MLP neurons of a small language model. Each row is named by its layer, matrix (down: output weights) and neuron, and shows model dimensions 32-127. Each number is 128 + 32 x the weight over its row's rms, rounded and kept within 0 to 255. Numbers have three digits each.
A block is one neuron, or neurons of one layer that tend to fire together. Before each block is what it responds to, as a language model described it from the Wikipedia text at the highest values.

Description: Mid-word vowel syllables. Short word-piece fragments inside words split into several tokens, mostly a consonant plus "a" or an "s", as in Bri-ta-in, cl-as-sification, Ca-na-diens.
L5.down1:083129128110106121139166142118138147089103077108087199133150100113119131164136120137157121097132182121224141138133123167064102107125054070078200151157125187174093161152122098144141122117129169114146143151170113174123109107059174155111129137164133133145145151089126167209089119097190175129
L5.down143:120155116090180159129106147139145144156177082147104123148124124118103066124167119186124141149137095138089165106165107155132124149126113084133084126127134157121139122107131079134150123237132093098109177139092085114155127108107129141156134144092095130156074102123128144071176095140153106181
L5.down179:100139166146154116125093144139122129181123136149139122135145173161120145111122157116095108113129202157130170120188104105165147151132126130174105099169139084046085127116053086107127129167149129065133149084158128083116086159154176145182168085136116067091140108117109083155151136202118133093
L5.down225:117139114083127124136120106096139147122118200105213098162182165128185105102124154113116092164085094071078152083122103137146161089150148084170129120044113136209100152146112096093107132136191103125155164137139177110061185144092082151143122058196114145121111140193126210105108165160150142143
L5.down313:131100123170105168096156103103067079121123126102112137131104147118138118147204134087040140096141115145131083147105099122088134116100113147107157181084151115117188134136118130160107155129115158150138102123164153150136170185073110205108076164204111125175157112210114143185138117137153137142
L5.down342:127097114087155138102138152184079097107122123133123152073125113052093094100168113150102145110095132164121085124091166089126141145126136156143128160092160121155114142166117142142107150119140093136082040149093185118167168094116174108127116120084064135095134158157204134147113116154170135187
L5.down408:151147142135144155080168044080115176078102127113163170156078155115103196053169146115116101106089191129106080177129131131188113096117125136079169087149152128148141146087056120113093188076103139168064104109081177123139173103109099137124149069138077146172139175169133141143144106122125122131
L5.down523:117132123015150131134138134211137114125139118118187144106173145134104151116158115139177174138146116121183161124143102141129150142168119138120110105078110095149122134148140075145183175077147151133117134139149162135042109107150137145127169132151139106134096146160092046136042095117098130125
L5.down604:106096187112094137112164076120218119215120132155158119135134077132069101104097106076127111099159149117132175076106141169124194105142121144130132084153141121112082094178176091197138109146122072100086128146099103142109110100115126118119190166142130160108157141166137172090154129133050136155
L5.down638:134121172122186113142129155111118077095139104126110130061180144105145203129067130157163114191183141116202079124152128101087146127153125053119189106069139136122088155128064067138170152084108101160160159170114152144138114133118193163117100186104146172096082132101115163161098149089138113142
L5.down647:144117084145143097133098139154113130094153094114145104136154106179078159096082149105154172142181153131109129182121132158107130112178143165170112134061151138139149142151148139095133124123187106134157146134087191106116173152098170117124111127115061172155201085108134177073134121065080112083
L5.down672:116094171124148130057074099102129108098128103157152166092136134124139086133096148116068140129160147091105125125169159128074079074160120145110091049119088120109137140147155125141125136147133157134128095044130116093081075134153155147162151155144154173140102154143151130106124115178178162106
L5.down714:141126086125162145126211147082122118135124165190136067115164117127161099194123090114090148156114059182110116170145119105052084097078086174163131130205137147170144154131135214175112081127137110119130144131157089120141108096120113090110105171119206097153075151157114118163098176124110126108
L5.down730:127142127118144095153098121098131203086138171096119110125187109119113150078167177098149119161092119108155180152085131194119100119120115168145152116137208145175104064102134118124111133114132170164106078148099133152125176094136164130175139037123155149079170126093151105115109101125133188179
L5.down746:135111113187105122122097130103150117200142074105165169128127063156152184184188159124164151151180096108109132118166125170111112148128047143085111160086176121097134195152116092167188116057166117072150133134109076111162143101127092164131105124097140140143188145153160085103070135134110135108
L5.down762:150109140114136155109127131129118132118072120136182163133180200101102101114108140127126157056118092108115088119098165110198122144144149153087028103152127127148151108153129107169138118107084114175140131112097203093100063159123147082122119195135120171097137087089140159086102167187098156156

Description: Heading close and participles. Closing == or === markers ending Wikipedia section headings, such as "Early works===", plus past participles after "was/is", like used, found, made.
L5.down18:154174122160181149151094096161061127109085079076076163187137049231083154122128154102113129142073142134143103121175102117127139098101151064150171114058089109182118118152154182124143084092106128140126165127171110147110110129108112109130102123130145108209108109137109151156156112128091124164
L5.down76:076125088114167119162171161163132144188144110110121143137124212105153068145069149178115082078119138097134170133130127091107097138148151121159080141101140155169122156117122092090104108161136125092146094119125119113062132122174131107151150104127130117125178095106159118075095095111130132130
L5.down103:145133111175080101073123109149194103161091122136158154094129119126158104177124145190166141174148189074163121163146121121142086139146162069131088097106152133192116125092133088084175120153131107107113152110136129169106157153092061148147076096126122128129101222108139158081169107135131127119
L5.down150:032161130108133124159121165096108149138126137173196132101108114205068145113141085104139131154127116105157056115121151112166166102130185109058140096139156141119137103149083160147136143158095112132143100092105092072143154132186111097152129141121148081169134086140069113130177140143086141169
L5.down190:210161111089148109140043059092117169149124124141160092084169130132122128166136115140160159141105098097191109085113092034107057120101138114095106118146137124157140134164156173212181135091137166082144123104166177147103153148099139081130139136080142136178118134148088141131143106116116135106
L5.down196:162137124110106148118097055145132057138152109159145150097162123198081102109088079163207154123165094143164141118112102175115153168110161131101158071107132103091143201128072100172197109164139125128093055143131111103155048165109149132146088105186163084137121124149106082149145166087124094101
L5.down213:152155113143147147125099131151187082074131120151167108117108108141084138140140073084155169131122134093116102120153113089119112125113125109152077134157159125117112156112118179134071147084088129133145165135115107048128100102084147131170110102102147145133084123167141123107141082110190160159
L5.down277:126171130109123141129138181150089138133085098134142131090130127121140130148121128153177104105122143099158104091175096092124158075106158052083170105171109136174150161156134171108104123146147066128135119079088148198111107109085088112142111127153057125156124146140125082172134112160096151157
L5.down293:139139138125186161125180093121100138126111065128128154133126054154108111130135099133158154168158220145167145110121152098104146139068142107080134125108172089119103132140112151106139096138113113146156149040128108126181138134192136111143082071140186079174102150113162114141142079165112123133
L5.down347:094151143097099049155176151128082125126134134160088188133173134115107125110071089103125178148139139072169099165136098116150087114119124200094162162185115179070153100129124146071115133114191115161090171144100161119130163084168092168132140079123104127118160095183110111137125112164117109138
L5.down368:147153174096181160122131094125117127143111139137129148103149138170081094078183071091136073153110143147155091119154154153126141161088117118132088166087092126075144151156133168156150109102094122174116094096110117059067164191055137132153162161098089132170133108132133098085133118142131138150
L5.down510:069156139144118127099079150151148165129090126147197116089133137135120108118062124176154130139141124144161095123149141100093130133119151120035149084182127121155127127134169115155145112151152103159145196154125136126090100135119192146094105129115122146117047178132132129180099117122168176077
L5.down561:199113130158148176122152068162125085123071106115086108152133083108112144148126109064151117162097124135104093122201161144112121095109087153160171102160067114158076161126082194166132126067123170176133140147096129149151163080155107079103133099153128101125156167155071166118112164121131123194
L5.down612:102157134148112141097135143100064154139107128128146158154101120122143119132078120143132103099107135125103093200172162146135102139136079101138111160119120121112144134059181123111104109138089132148130161142087193146155126138129192092085168140148070204161105134167131142178104092176101120174
L5.down670:065110103142135144141134128167086117039137143139098124128166089130149145152081076090193132186136134074115121080182152113128098122111101044114058172133068120149073083133119170148105103100088122065121086106145112140197104108132161154132115147115165133073126138163161156169134112110097146139
L5.down701:150130097104148132162177076085139107153150127111106109162196115142124111122095174118139160121133197114056094059167064148116137116137112110179095116109135135161166114101051197036185124139119057174066123129146158105088061095132124129120128138176104143106188144171127118134112136124122166065

Description: Mid-word vowel fragments. Second word piece, often re, ra, ri, la, after a leading consonant cluster in split words, as in b+re+aking, inc+re+ased, imp+ri+soned.
L3.down349:144169095113059114130156101123117125115157100149101100162190093165096100178099138156081146149099126162129198177136096093140113109112124164118202153177111135119178140079108104134141159085152147148169098106080178126134190173101104192117105156130227196143121095155146176127100152138130092126
L3.down390:121067119140121061146114120162113163117068104135121112130126121083139130181154156154119079130150123075148134147100170125122117143114080126118133175136120125123052170108091139217126118165144121095139150083149191122069072123121167073159143089102105150141107107140101111103084100151076060120
L3.down577:090133084170134149137151122152099124147119145084171100094132111112122122126198099146080140077105103112134170105124092114116075077091091129165120151133148100194120193103162054149146095112080085112109149061083187140120125090109147092136125153150087135152133147141136160141176143143095176095
L3.down612:095152123070122217127106107171110139117153142100161136082143125157115162122162122100163122101127131092161094090147113145202107072163177066110176116143199153150123129128102143124162123133179109108137185107120121104042097147131166130150126141119123109044174137095151111126121119078091126137

Description: Mid-word single letters. Short one- or two-letter pieces inside a split word, right after an opening piece like St, Bo, Bri, Do: Bo-s-ton, St-il-fontein, Bri-g-ade.
L4.down637:141164097139147147140098102167145121161174142138188143110087085116162128128161153107127131130107136115156122122124149105075162133147119147084128081110070086063146146176114137106116156149142187142071137143138097147120104094075127140088083062115099100203176100132132154180136137081102110093

Description: Wiki section heading closers. The closing == or === markers of Wikipedia section headings and the line break right after them, e.g. "== Reception ==", "==Plot==", plus table divider rows.
L3.down311:123173095063160140150098099138096168168161114139132164133090125128107088131143179123155134125134122155138093090155128115140141070113167125150097172143152155117170165136094149119113144091128184098124177178090176138151055098070131124174102144107141099150115111150167135101091113119152115120
L3.down357:185130109092089064108142153111195121101116132192124136097090123156135159151127146153186130115171089085124103117170074105138146155138095178149054192060150153086112114148133105131136119092110112140092205115110193162109105073150138155115166153122187149131097121152089117124114117134097139139
L3.down369:156169145140173107136141131123153124170155107087145141083047107145176146101138101156189119145162084115103142126166193119165129142116160145093103186051121119137099148124164102112126179144152105118096174117161087090120088083105149164162093130129113055210130132212114073157086116149125142128
L3.down539:197191111147152100084146167088101175209131093120150186081070160110139166123106129111143134101120117066111144170114166172097148143079103158110105132057112151123128145156104094086106141118076156150140149092175155172141135133117116134167111126133216068152125101092126121071122137135110136082